{
  "n_head": 3,
  "n_kv_head": 1,
  "vocab_size": 2048,
  "norm": "rmsnorm",
  "norm_place": "pre",
  "norm_eps": 1e-06,
  "positions": "rope",
  "attn_scale": 0.0884,
  "init": "normal",
  "init_std_qkv": 0.0228,
  "grad_clip": 2.0,
  "schedule": "wsd",
  "batch_tokens": [32768, 65536, 98304],
  "seq_len": 768
}
MLP neurons of a small language model. Each row is named by its layer, matrix (gate and up: input weights) and neuron, and shows model dimensions 192-319. Each number is 128 + 24 x the weight over its row's rms, rounded and kept within 0 to 255. Numbers have three digits each. A neuron's up and down rows have the sign that makes its largest values positive.
After each neuron's rows, "fires after" lists the tokens most often just before its 100 highest values on Wikipedia text that the model never trained on.

L5.gate987:109129112120137144098131187135103077095096139136135166119135121084144122130184112143123116066122161136170133177110148142144064104156132184113099076129118095111161120123133110098147151135107129138132086125140107125128140105120112144122155120125127141105129073149114125165099125115089122111135130109100108162124124103135156097142126115106129134127080142154136132159137128174141133145127
L5.up987:174094134172113160154071134111094093076112094133104174129125128125150156114129135107135114125156110169135087158087135151152147136163113167137122132148101131126162150130120096134111128145126108129120173104125111121118115069122176139084148124114105125169126101118072136130152128121136143145095101119109136134148144175157120115089166124116098113112093123153154165093144108124178155106102
fires after: " (", " ", "-", "les", "la", "th"

L5.gate547:109171126152107152095137155140086116155131115112125113143104134114094152114152122147130099158147146116097154119109194192146100089114158153154133126133117159101115130145117164110109124194139118132151096125106150163126147125150138144109127179115163132156132088154144103094148152126167086154100115099122138083128120072132104142140074098086153160096149124124163145149123151150181108110115
L5.up547:117112101145120109153128107086153140106159121148103097193137143134163172141141139134167118147143109169123165155161135113071176099116092168122156151123129140136080118113133114151119127126140101130174139132119119167105107094112109150118128125145131175114140122102143082117132136133100144099117096101101137116158150093107162145125130105093103121145178116152137120140099121134135106133131
fires after: " S", "S", " V", "V", "s"

L5.gate300:114096096126109099095137120110143149079185091139122125094097146137136147147087130158090108144143129088116160084154111126144165160122147129166103101118112144137114116173100088144097129142113121123157103144119131147114156104079146108145143129125122141116131169127166095154119132144128140162101129136117173123131146156119156137131142170108102130141125168136105164131137076102141117166156
L5.up300:131102088121124148149110144111119126159124125080122131115082165108131136116092108165154092111127131153139161119151108137142111124111170121119114147110111154100126093103131125112096113112173118103115156150144097107097110119128127113102160145110080084152105121154111131113160142165142156105130164139135183111121098089124164111143121134152133117108141171118095170090134078149150108106134
fires after: " ex", "s", "te", " Te", " Ex", " re"

L5.gate74:091131071156133056110121125175104110128138107107111134147140146148145125123125091107124128093109147143102149084158126104080153135159152171108154143108139107128114145123151130112129136142153142102136102121086157117144113137106136112168112129046128153149131097104106114112129135135116136166128130129117143119096171122161117170152128099145133096152118094180107110126120078122111171140129
L5.up74:129145096127092148167114111124126113122085149153088119146149125161127132139120131107095087137161078136088108139146119095137182132112151143125117111154164155148129154102156102119147172134118129119149165127101126101119078062122112159155138169135085105115134143116110076163083161117120139125073153129127132133102119145157110128131102117134129129163127097127094130122110135065120121147112
fires after: " ", "ad", "h", " c", "row"

L5.gate451:124118131139147112115119105119159167104083176157153097136137138102123108128086137104125142080130121131094130148137119119112115099125122114140123086124148117109148123105145096114126120159128106126170109104079131119187113149113127130135170155095107135181143159134129086104121146129135172153160122116162171133092130107138146080120154128137186142090152130127131097144143113131102123124134
L5.up451:118136078143140133136175166123118152164163117121137146124160152090128212091171120125123144132167139101150127092129121126114127143131117139096106119125136148096168144118101167150135108116097134106120127097154118086102129156131146125125168138086136121142132123126179124133164119127141097142141153152123085121167125105094121126151123108151115105118128124104120092130123188127126165140135
fires after: " ", "c", " C", " f", " p"

L5.gate584:123142177107141134134134142119137109092156101091154107140179096092138172070076116111125095139087138126100133137152154138159077104137130131156141140147110104125123134086116119128122164119109113059174102156126111086058110118134109138079187113173121108163090125146125110067134144155109131114151080122139142130159090110118131119112123126163146079145138102131102123138121099134125076107110
L5.up584:135121091156160103145168151105128142126126122060142133105133160154177125139097096090204112147154129089140142126131200138145140123115150125136120153140130147086117078123137141147153095090094130092168099167166116177145140106116120165116139098174127148138153131176159141081103111173104097162134119162112125138136119141097160120131161130139124117140142143133161151125129123127118125146119
fires after: " pro", " Se", "f", " Pro", " so", " se"

L4.gate468:128148119110090136106133096086130123144137165138171165124128133148138143097130161117138151180101121129165133124142119133145154151103142118145132143098118139119177094119153130132101116115089091110150140095096093120108096141137143155096136180179123132156108114154163120107101128095131138112153118106147137161114137106151134130135141113141147152106087119135138079161140158092137184129102
L4.up468:135071080082107107159075112164156146112100095144125181122042175096166134084123142124125111144127162178111120133118110131173088131109147118122151147149105148135125118136089109115119100163146100161107123116112139132116121125056147123103158119121170120135131119102122153128124124119092116128156113133155163150121135147149117101112132162128096153114124126115127132137115113136085138158151
fires after: " =", ")", "s"

L9.gate833:125124119120146157129108107137122140172172137142122134147121134173103158107091146096155112175154139124108167084134142111147127149155091144141162104131122113083132130125108142102137110129089172136106122131131115084086125095127156165130124164133114085154115116068164115089124119118146099091151140129096135145079138116097157105117116128153127106145090104134109116162124084150135096155114
L9.up833:147104117133124120113102121092117144167124171125127132082096141113172156114115178145129124157161084106137153129091136164147125133129121075116116123122128162132165152168122152124095128141095131117115100096142097126104085136093151155132144126118091109129108141132165115130087137115136145114146165140111106141122103110122064128137117132136120115134077147076113104139133119144111127164126
fires after: "s", "ography", " career", " =", "ception", " history"

L4.gate179:141140113110151134120172163146128106099171101147126137131144116164164130135148098110140114086148110141172143122107106178105109113106109141105148115113175097107121134097121134152111169138147138141126153139131103104152131141143158136110119197130126142103094162136120152152133098148119095108169107161111113150086155155118192140131133138107128112139089116158122141141125153120108147111131
L4.up179:118139124125156073093163103065153091101125099087156147145181119116152130134145131135112148148083114153117123126142163172129082118148170145127072127069141130111153161137126110124102122164126132103134114123100142137149136127136126120110127126105115115142115125127120151149119151147110169144166112154133101127121188093131129123109140129137066082119091141119167163114130142100125108100121
fires after: " ", " (", "\n", " |"

L6.gate546:113142102200139154131067164106131126088083106176166132103142126128140120139124117120153139119189117106127122098104180133143147091129147120152079165116104118104077126114135161099171120127175142153110141152149106090124182115120115095092107126116157132134083133149171118159083143103105121117123121150131157139126110156124107122120124144132138152138145136081156174122136113133125209135107
L6.up546:148155138116143158144144135131145158125163127133164142091140130105129147116125128127109158131158139101133117152121155123111156123107112137145077120093122139148087132171155123136144156163147113158150104150130113121120130143144161160098133123062119102122150128092091135144148159139099108114134168170156158156177163118129148123150052104131093124135132145124147156127124188106138167141151
fires after: " ", " P", " In", " p", "al", "C"

L5.gate707:125126149139102116133142164168137108111148137147131160086124109135091061089101129077112139135140110123106129120149141160126151100103124128091112168137139138163080163098102117159141129184083138100118184124102095137142140110144117118153129178177153118082117117170124156134110079160146117165123142176129162115153115104115083146197158092143131141153128109128135187111156130134130133112104
L5.up707:132134140135073151165124105143065143134109093088140120146068113131185089174136084061111132149117138195140134142118143121089089157082132134136145126140140122141129114126167115135136138125151117093130105095081166111143116127136137151134141161156084133093134097153107120137122103143108092104108139179120147099144137150119131083141159090131130128134138087115122094145080078100129130153124
fires after: " Sa", "ra", " O", " S", "na", "ro"

L5.gate928:140108125111132057140111104158131123096120102099144131135123146150096125146082106118163132120144141144160170123110133086163128103105108134111123127098160101136142172137127117117123104183122155115100109150091134087103130094091144132143144135117119128086115134117152124167125101122082142133125143117160150158090158139106118087128127135165130164130151110139089156166129134105129071156142
L5.up928:123183133140143131127131144103159131105150111161122127117120151119131116195143142146160116132144154120148135168129149120107105146138120136093126125102096161189167145113108082175127151102136097124121134125115111102128139130129111117101106149098176146127185153138105123138134118133118126106126132152142099143153176107162145092125135138121078149079153115177111092134093136121120134153098
fires after: " ", "ad", "ot", " per", ".", "al"

L4.gate679:096087148159146196103101141124149126188145136155114165137106110099141133141102141131129108162134160105180132136144118137097135122135120139141114111077078139115140130179163107112116130130094134132140151126084133162116120110065137114136125124156072157153131189141153136136132162146139110146118123154135161112143169086144131095128106168101111126140133147116122112143121081124140146129078
L4.up679:112111147110151171119078160156161122154152126135141110197090109127153157127120130114138128162110153100129142149143153151150082117139106135136138128132106110128082114149141130132127113133113149164125100130139154103040141152120136114091161110131119119151096123102131170114153108138115136113111075121117136161164110142145182141146070132119126125125117128113145138100126120091146114094101
fires after: " the", " ca", "s", " S", " The"

L6.gate37:135105139138140108111118145143159128137136134101128177144087104157149125108125133107114125173118136146148148164111057113163133116099158117113115122179123137119137151134120121076145149113110127116108134160093132132120115162164112093142133137143132100170156087146171161109109105124183160125135156142074107128133099162174143146154156103067109126100128178138100146131125134097150106099117
L6.up37:148135095164086086124106084112093109153146150108134145127117115156160154151103112121154139129166138176165122130098059141142100152109097148108104109126150117135125114135121103107153088095125179114118117104112151099142086138176103153153137144127115102131130112170140106126080117152117125125132163165124141094102086146213113111099129096078097100142167136117144129132142143118163161119155
fires after: " Go", " pro", "go", "ro", " O", " as"

L6.gate59:131162145103104156093132149159160101158148067126089137135134182141155100132081117136155132124077156136121137141139158116134107131122146156119159102146104084141126111135110090127112156183132131110152105117137160107148154196116118094126177124132147137125132115108129138112077167122143103123130083153120088137082141082111146096091130126109189116172122178130101175125131123131112114118163
L6.up59:154127141088149132134135133119141125130113116151109054114152141140128140156081122135148096131148116108082127124151124185129106088140112107130145151176151167111130162124117109162157093099135102183113145185107105125131133162152147115159125112135074133103115149156148164144153151143131153096101103093133145100123166139109103094135090160124120132109084132120140192122151184149171120124142
fires after: " ", "min", "ad", " (", "ra"

L6.gate226:131120082094084108113109119131113131154106134147135135133130096112142130147155084080110157101092146133115116122119126147097118146145145104201117130148110138155138139132101093081074114120139125128120116137139125108158150134135141129110161125142122144100148104153109142157148138127127110152103091146112151085136120141144141112149172149115157090139114074182119131130088140156185081119133
L6.up226:136099080104111094100115146132074155137142139127104135155109125167091115149174126132116145109099147148159155112132165096132104118141145121130136150158135111110150125109127130089106090146128107097114128159141141098138150142122134121143118175133118129193134131122116096150139137099078127191138088133107118110086124153138146150106169139132162119138120088121125155136123093169153153103178
fires after: " ", "s", " R", " pro", "ad", " Me"

L6.gate407:126093089116137107132125145100131072084105132112123095129141097086134150137082132118109141123106150128165159076129142142115173127142109184123127104118114065076098134110123100132097139089104163109140108145126166166125182121137137164161152112107153134100119124119148116144145121112155123128132090123123154113140141102156160117123157132117155127150152111164106121112141136108146091081133
L6.up407:127133146139178135108137137144134098112139144154159169166126160115170120152117100120150113089118072145111138135158126155104060114126129126132166119127155128130136135116124120084133135139145121130125072142136160103133117141068129131126109116103099112175149124109155138134166138100172146181101117122068128106122137145125129097160155145127171117141081118149132131119105148085169111118130
fires after: "s", " do", " lo", " ", " Lo", "ro"

L6.gate799:115112134081178111145099131144131119175123081124135126153128140134142126130179121144132165113115113124143108146118135116075166071150103147169099140090024135137125139124111112128145103133109122144135119122079140088132157123122137132117165098115157144127099153116132141143120127129125132113181115159149146128139147094128071136136130117147161145150111124155127135141111139112151128112159
L6.up799:124098085118132136118096120129136112137124096177117121118107105100115157152121123176159116139164157164112101125106177131091103174175088132167134116148120112155112137124087128107164116133152127133144098166122137106110090114109125103093151082112110165137127109082123157096161143115131151116125157124066159130125189126137086170145128150145120120082101135137134167137134137101118140090128
fires after: "ed", "ite", "y", " C", "re", "s"

L5.gate922:142136187163132158140093115137178164132131132150147143144200130125127077137127104131130122177134159167120149133115113148127100109123179129104118127148107142132106111081133089125119133136091126127111148130121114154132141127160125164063118170122135140119139134061148086144131187143107139135111100124070117142108165135133121120093103127137137103113114127117162133098110166128114135128101
L5.up922:142135158157134167150146125115132165154149090160111095117099123146134152112149098079151102128103192145129160108131166139152129130145155090191101138117132139159141105139128119117160131110139144140124148134124159114164134144096117116172144172098108136110138102128093115131098135130097148138125145123124119179174160071107108118134080135095096141109130144137113145148127102159110094143133
fires after: " the", "ant", " The", " F", " G"

L4.gate899:108132118161114126078107139104141119100112158130125136154126146110161149119099129096154098099116084129149143173136126080103094088141106142110116095103107093105130140107129156130126072125088096108142135138082146131155123145135117153120173145086079121142150155167116124119107131133123155134126141142140127121116141083134122092147127124157133129130136111102125152136134161150127145125109
L4.up899:119107152140107109132098103130126071120113140117114129112124149142131104139137146166127094167147154101169123112118151108141123109114104130117138172139127161103099145131132139118170131121109106155179146111145122130103114093146139146185122102156148130125138084099107116140140118152132142098136138116153107136127144135091134111106116067163101142154158118104148129131134122121132131163097
fires after: " F", " S", "s", " ", " mo", " f"

L5.gate885:135186147124128189118119134120130136151124085148110112149125099113140097141173118132098159133095117080152156146180073149142126099125157125132118158127080108148123121101107073103121119142094168119118138104111162153141137117129144088150141135128106108114103130139148151150147111134104133081147155134137101111095114080119115161133144128073110108118101127163132124108096156117156073136140
L5.up885:117130144128122137106119158090112144131146134134115148160149131092138128117128103131150098178114151101149144131147089137134155150138154156102095131121086104174119148112119090124106141103142091108150144122092100123115121146118116106091113136157113157146105111158143145171124088136153149122121127155109127145129146103132144100118101117109147124093123090113136150130065164177158094108130
fires after: "s", " De", " D", " Z", " W", " Be"

L5.gate580:141123102113127118154117148099154148105145102102181132138131141055161143136094101086146126141097155082060119110115137136124146172111148189159171135135121115156147085163119125121131110143142175123100099092144110130100111163127118126137121160126137150094087124111126134152188131082157111105149153150121178155099114087133126143148082155117121083122151126156118134160137138125095123133140
L5.up580:101099093156106142091183116102145134114101116106161107153120137091133115132133140148138126077127105134111111160151103087155105162133119111091107166141174153142127087121100111137129139158106143176093136104138107145101107140148121142123159144130144086106154084139122134149127139123159100147153117142112160081137133155107123091139159094133149121157141143116075078143113112191150134172138
fires after: " the", " The", " no", ".", "cc", "t"

L4.gate389:165119148106137135081090116124115092119146114144108131095110129110152105140144163117140159165142115111115144136120078119133107152119141125131145119110134099117123136143086132112068101130085154084141118124134114159053129075125125110129120125110141108119123101101122122147083122120140144154145093159125084121127161139141126107142109130107120155090112132127087127153125115147139093150160
L4.up389:121176128119146114157155151105157065111096097122080106116107085125080155110074139132118110097101163161131152146086123124136133078157150072103144130110152143143145155153123116171121112119097128094158144159111112147095122121161158123144137117111078159136125148141133124114119124128170145175132106137093087114117113101187119116152141113111118160121145147090107157156132144101145120148114
fires after: " ", " a", "old", " (", "s", "est"

L4.gate546:139136138105127147097111192137143137127139107124143092096138107112079139171123184092152085109108106127130133146112132096113152136135090145154106122174170126132141128120127150110135061102122162141149112145125100114093142112113158127150134136161128115128138090151106118122109137093126176108093085130095132151124131147158106102107176140129108118118092090118140114117161125113121141098108
L4.up546:149155157136151121107100086117141143143163156144120090112171164154108146138140136157129159120122083134124143128116081128091109108180168136109137126143162116133121143135157161114131105129121132140116088141127124121103068136126154129112087110103119092107105127149135131150129137136094131138137160102107129106097139122138136113128163095136109095127089112117093138141080171110148131136090
fires after: " ", " Ch", " c", " C", "row"

L5.gate585:181136146106167111160147153138123117098157114182121149128096152156118129125093074113113121153116132113159124133128120113117131119151137115146139114177165101134101107105142133159115142125142113160134157111165092141111141111152159162122102152087125152121121113116125123141115108161120152114158121121115174150105122119156145158140037147122152154146121094130088130125136144159133135121122
L5.up585:154163117177106098119147126125163110117133123175162160125145164117171105135200117123146119126120081123165099129135151124114113128157117167128140082096133086120122165110132079076101120121124119159100132107135099060132139140128144127132091109151073103140111126138131113159139136122117127141103114098161118132151155130134122134138162098164088123109093110128116127105132136080129082152109
fires after: " ", "\n", " (", "|", " \""

L4.gate386:125127149117116151098107117143181132094142108101086124145154108086132104126084102090154084135156146133108140145143119099158121117110134153117104114151115155129103099131098111123140120118105087072134150131133090121138167136097122127133154081136150121121112170157082121138125141121110129130111140178116123066136146164128104091133157154137126123181173100112070129166158122145145103091114
L4.up386:080125169157111107141104130158125130117136142116104074122146159117100158123095153124138110110135160114147143133118123130134134130101155127154109105121160158069099094122131150097125126148137125116145154133098113143103160103118149128140143105120072135149066107113096100078119088137139143110108123109081136104148101168142088143135144066151148132113098109147132173100157149143126158128104
fires after: " C", "s", " f", " ", " S", "S"

L9.gate399:123112145105118135122153081130168137119153165166106151155113114159118101131135110113122167089123093139150122129127139114099119143131129073108115102112150110124077136136106097146147094123129155102151097107148132116099134141093117131153149093103092162104150133094132119143194156140123109152108133091075093113129148105147089159182164172161171128101146082155113093145114148142133133106114
L9.up399:082147139126140099146128137106144145133139162078148132114135104126171107124117130122094104139158128152124106101133112150132120152161161149133119110133106124113160134153141121111139146071144097156091170114103150148118068163118152151096106135152116121093122096160105153143102146124116119122117134105124149151143089144124150148163115108109069145135092060142166154162105178088153106112133
fires after: " was", " re", " R", " De", " Ne", " new"

L5.gate967:151133119120128082132135101136144124143146139104101142077110131112110105145127156138103109153129102070132149117132109126119091135154124111129169137125161130169134108134155161097091130134135151160085127130154161079125130152117138097137163136115113148128131121100152102122138096132138151150135138122158096097168130144118145140098119127097088104163115139088120117115137127184131137142152
L5.up967:125125167127094165086126115123157111101120145108150114191137127153137103164098156098114118135103147115136130125108167115089142113105180110137125142152148142145125157126146184121122142057137157162164139125141135138156112168166101116128136146113108119145129110146163140153138089168126114143105167164131141149109093148119138130130127110094134119136101143143154125085166139130139108137122
fires after: " h", " A", " La", "o", " H", "H"

L6.gate835:119177120143131101127148111087126106135129125137156163091134107133132113152137133140095111155158151154113127117121170144151141109119083111149159122113146156156120077148126137118142145097170111084131162082175098140124156147123127126121127156097089112125137140143187129092111166157103093136114100128091152117099118122153146126102125176141126127109139121092137133192089144154152182104103
L6.up835:107097137153105162059158182127113090157151122163137134147128076139097147132109108137125115112151140100144087102170131135143132133160129144150148112096121143142108114095138129104111135126126129135071102079152118137131161123132115146178136092105146148161111123124135105093151083167122114156080124148109136140157185139155145130186127190097144137104154138114106189113101119170126115134164
fires after: " ", "ur", " Or", "d", " re", "k"

L4.gate205:108140132113123145129123110157122141074121106144110096057150085122120144156090138127169136123130117100112126104158133133134150127114097132090126144132127115107158137156095159136150105109139084101163125167154130118118072139139128127097120155144075116119131103127101095131123128138117110127137124101137196137132129158114128107137184152142175139126098102109138098101107052159147140137125
L4.up205:096140149170149113145096140143139135114099125133145133119128104145132108103120129144176123112116099154118161108117119111103142163132139100149148153085107089159155153113144148112164088130121153129185092153136112111131116130125117135168115143124109116158133129135140132132066115137133090140139151130103117161134144130121094096154134144131148103124097146116107104145097105133132168083140
fires after: " Ch", " C", " K", " Pa", "od"

L4.gate525:132146132134176145114083169104128087133088109109159114136180099131116173181144111107137112149080164128122132144119140156137161087137124095157123124101108133095107146112139160127128168157118147115110112106139084060123124121125122096124108145127067152143089100188124184142152106136120134173150129132140135135125121144142128159100155131102164119146078111121126129105155104113110116145147
L4.up525:128113160083110138133077089149127100129120111091150166120142134046134141145140135149147121132130134127122107143147139134137134116139135155129106158072109109138100160143108111100140124214157085124160130119110116097119150084085101125123149118128171123118124132146129127173159102126114097141105127093135135131139146146167153190108135137118112150154105132110114145128130112115106117166097
fires after: " ", "C", "T", "y"

L5.gate794:118153132149170110126141160073152114132122140137140113112137122120146140126146151119115107124135121120149128119167115124168164125136115157113071131169161105124125146082157157113093097104060131067121101142124098142111116122114122078104134123121120146201097090140115120138115093145107130139135096180133118140117133191098188146103195087158136099069148128104161088125151112106132094132155
L5.up794:117158122139179119132136121080114122133126105079151126121114093109151185201110109160114073113158095149140146148144120158127135160113127129119116144133117143114130144103138147117077144154086124092130088144123108113136110121162101105171126138084126112178112118104112146125154082172122117121135114151149099132092104137122141187116139105166134082153124140084094108091150110085125101154156
fires after: " ", " in", " se", " mi", " F", " Se"

L5.gate1016:134104110166110127106121134149130134132157129144144171129138148114136116155138163148156094089112137149156123126110147150112138134113132147103114116134128109119151143144109152133100154114071107122117088134183123098117110143153119168140136162143128116158146166140126098112131123149149145131130170112083123098125141145111120113119116129148113118118111091087180157108146135156099133128108
L5.up1016:151088139136092177140113107121142147111117127144087131178111166144109058104126102138126153096162158133125102155085124085144150143151150138156155111117089179116175139128095156132105132111134153150129131103150125136142111151162088128156140122096123134085105111139106126169109100152124126100137110103134145061127142135115133136109160126067111152112110103104156128132149118149135137098143
fires after: " ", " A", "s", " h", " Sa"

L4.gate260:172139121092134114145123113160132150138151142107140146119155109119146159125099117099119116142104150117103115153161101099150146123130136145088104103105136114118113120118115132066107093100110109119076097105105138116093086127132143130149145158106131106069119140144114118147144098129172144130142142129107112138116119146141127087148134137122118128112125115150140117128161123129152106135094
L4.up260:143125132084121147101144128173095120099107107133109136133127144112122142162132090082114119160129127122110112138085151158107115149124058116097132106095144101137131116106138144110159105110120120119155116156113106131138076129098110151156125156104119128112162160108072135149154123113132131167109101113106126123115148127148128149116135134131199107143144133102138096191172129107133136093125
fires after: " D", " d", " Li", " H", " L", "L"

L9.gate667:118100132129175085172142128112132157089121105125124144137131171109133100126128133148110121116144097114095158139142104121131102134174171097180112132153164136118148158132129154119147145095124125131141140072127170092127118113142139135126131087146109156108130116129108081156157087066126136135161155176137116135162139118126109124132130133168107162121127145141085153155109106162080100163141
L9.up667:113168171094130129161140138101119113157132108127159164096142136127130140140118099118125166150128097161158179177156138133096129102141110127082133138155144156135144136131089149114112136155111146123100147122118126130090119123136130130101099149123128120142140123111155121096109081142169098109135115135118131114148161112100152116158147158164158123069128086120152161152106116123096136143140
fires after: "\n", ".", " \""

L4.gate355:132103106142121135069140122148153107088138117135161119116139138155143083153107100114145148130118126117138155120148143146134138083110130134117119124166135073104124177127108092105113110118135161096134125154147159151106112157143172118076114127078121167101109142125123121166095156180136126123131078136160105113101173121125074111148158123113121082125125141116080135126116133112138146116160
L4.up355:127145161151124138149156125113171116089119138126159120112141143127156134150112124128115103138109161128120165157080108121130112133135129105064122160137130145106142124150074103110113124086127110131108093174128111084120185151148128105116114149132086168136150139137117119150104114100206114133102131100095150083161136109122082124100135159178124120164111135137161107127079141088128129124130
fires after: " ", "."

L4.gate596:129109122097152145127140080148121134104150165096143130137095127123154134112115108085150113138160124073126097125153091161162094126125128160092115141158109159169130133145149124050130145134093167110126153149100129138144154134080148142114122155096168114096126128132119167116150098142156122127168131151181134146126131151087103132116119142106149096099141103127152103149171103127129138094084
L4.up596:137144119166144120160127160151125123158117091127129136152116100147146109122101127145114137114151153108089143155123122126134065130133123109108132067113125123120114124132085110149180124157122105065127092160117160130090105148126136155123101103104139137092142159121161145141131112128146128123144067155162129115084118120138136151112139170102140099120108090113121091075162090101123168098145
fires after: " D", " B", " H", " de", " Da", " De"

L6.gate769:152112162142158126066169111092133095145118113111133134119098125159089175146124133149082133129141143154092130142133112114131132118152119114144128126147140126127132126158092127117147125116102147097097107118126156090089136114102138157123131108134114159113109098123116139084134159143099149087128107125167114136125117124117078124097130135183140117127071073132134161117108106125116130129140
L6.up769:139082122118123144125123136109065128139125118097104099133125089133140137165164140138104138163166097090115123139134153107168122119140123116146136139168137165112135181123104136121135181150103126111152157125167168134139137123115105112107102098145100145164104108121136094142178113133122136165131130117118110121106125133138124111180144141083131125115120141118108141099132146133118107101179
fires after: " ", " M", "d", " Bu", " Ba"

L4.gate186:129116142083112153104128120153159119139138101124137101096117132114155122112132118115145152103132128114126108115146128145131186165126114117157157153073159125098173111137100132113118135093126123125093126115130155115082109115094117117139130195082172085069140086137153128125159162130156143121108077129168152119131120129148140081123122141107170148140123157153166169105087101118138176113101
L4.up186:144121125107151160121144120142124166128132112118124122116140160097160148090159137121132158134162135113147108143110162111141168179124145106148124175131141139119095124120130100117120151104147142138086140109107131138105165095084078080128098176090109090086146078137110102128144148124131166097110125151122142129103132179094087146147133107097171145117156151128126157107095137132131160145142
fires after: " the", " The", " his", "gg", "an"

L4.gate314:144129134143143151099128084124146092126146125125135121107149130163160131159063126156176106110098147168103131102134156103106095120154169171139138137103110093115115128100156118100153076133130152154134105153154134126096148143139179084115092086113150127114167167095110135116108147111117137140149092147137102109147135084129096157111143093090145106070131117142126181160117097125111160096111
L4.up314:122139135116145139073129060140151119138142169149093112101102116132119187122103127140102124104120117148132101107135127115159092132089115110099133142141158102155146128150142132096102108144116167144127130160100145129097142162149120091150149134136126113146140143090091098114132143176139149113169123104070168104107123128083113131089088100086157142124137142160103109170124140130119117099122
fires after: " ", " c", "t", " ch", " T"

L9.gate490:114120155141132065117123120177148103140143115089111115114165162114113102124120137157092111132131108107113146082085125113159127104184135137154121165104116115078123142170106122130141144084181187126151115127176140109125134156069135194123101130143143116138137127143107154097140145120116147109086137116170145125164161132116166121147086130077129110135081104106151124110167120127175126124141
L9.up490:112105131144086133132135092144132155098137106108148098140135125091084115168096120142118148074129100146131179109118087111139115116130189116149135124136136095131149123129115128124122132089156128131147140119170082134150107117088110114125146135108147146126108108150126093075117163081125107119169065134188110152136141134132145146166188120099119109144149114115154107119127130139114140162115
fires after: "s", "S", "us", "es", " to"

L2.gate957:121116129165141129142145095148138130096121113137155142105126109152105126140149124139117145114128130084151121142155128141105096093111120103141095128173128107117112151045149156123150134126155100128133135126123132120100091101155124123119134145082151123135180152128093142111148194125145112106102170140166139144111114121174080127129131102146091081138121113112089165074139171174149131139096
L2.up957:096130151135102121183126131119166122108077151137134109103116158155170168103148111098120186141164155117145107126153157164117117133100126156116128125163134131146116149112131169112113124132133127090124112131091161128154103111097165138071135193176160145116146153118146104123129113114153121144131101157140112102142173125105134117119138106170181139119112100128138115110126167171104198091117
fires after: "\n", " (", "ro", "==", " \""

L6.gate723:122149121116126141114155132123104108123143121136150103108136145155173167101104117075187136180118136110079100120110125158113112126121166103102128156156099147130142115170126117111102170135116131141116118143150152069148116085131104120145087116141117137141117125128118106125170126126143121144118158134104132108109113149158127129193123116155165158129106099150106108180149101186099151140113
L6.up723:139159148112114133123126122132112151126143127151112172107145161089124132165134163120125107153121102120134113132144111165120140116167131119146139127164123157104156114087125150087086128140081124124119147133128123096135132098150134075070105110130079133106106113128128125131110061107109187118109126072161122118135134085127095126136121113119115112094136106147118139140095130136083127148102
fires after: " in", " at", " (", " \"", " N"

L6.gate684:143120175118153112135112109174156139191127132131147087090171091128142086155114131111149108075117154125121114089114090163104150129160132144128136133145123139156085163125178098124144160095087111093058124098120121128130137144081116114157124096120123145119093162121119120124137143141107116128082087177110079144145107160183159161147112098137123110110127168165140149142114127115101129099153
L6.up684:131102146103078121154137134115114118100090148121117122173128128140153134123110137110153110090157109087047155112079111127113134182121145103089109173127131160171133135142182166102148169107130104150090114160135088104119113113115115096093117120140119143123134173139181134128141091130156108137127143130103090161118130135109121142083113097120111116111147177139178120096128134130118139141145
fires after: " ", " I", " E", " st"

L9.gate825:116117148093116116124134096120151163137156125150155101106191134139157150128149172171101118086159124084146123132128094090148141126163153149145143165161117168081170158117103143117133149143134147119160100175127137112107127093128138113180162086052147162145152165133149120116113106149106128116127139115171133088129116099123109117173105140116094135146113160103165104098084133154190148167142
L9.up825:120114102151129125136130138172138165098118147130131129152092087113106153130114148144144102125164142133177171122117098125118157159128135157116107149101123128162116141085122102128124118126146116127148121112142080155149141100120107143099155098074127188171146139152130103143120150172149187110104142132127145120147125103102117157156133094098102096118107127153138182147113103169171121125127
fires after: "s", "==", " =="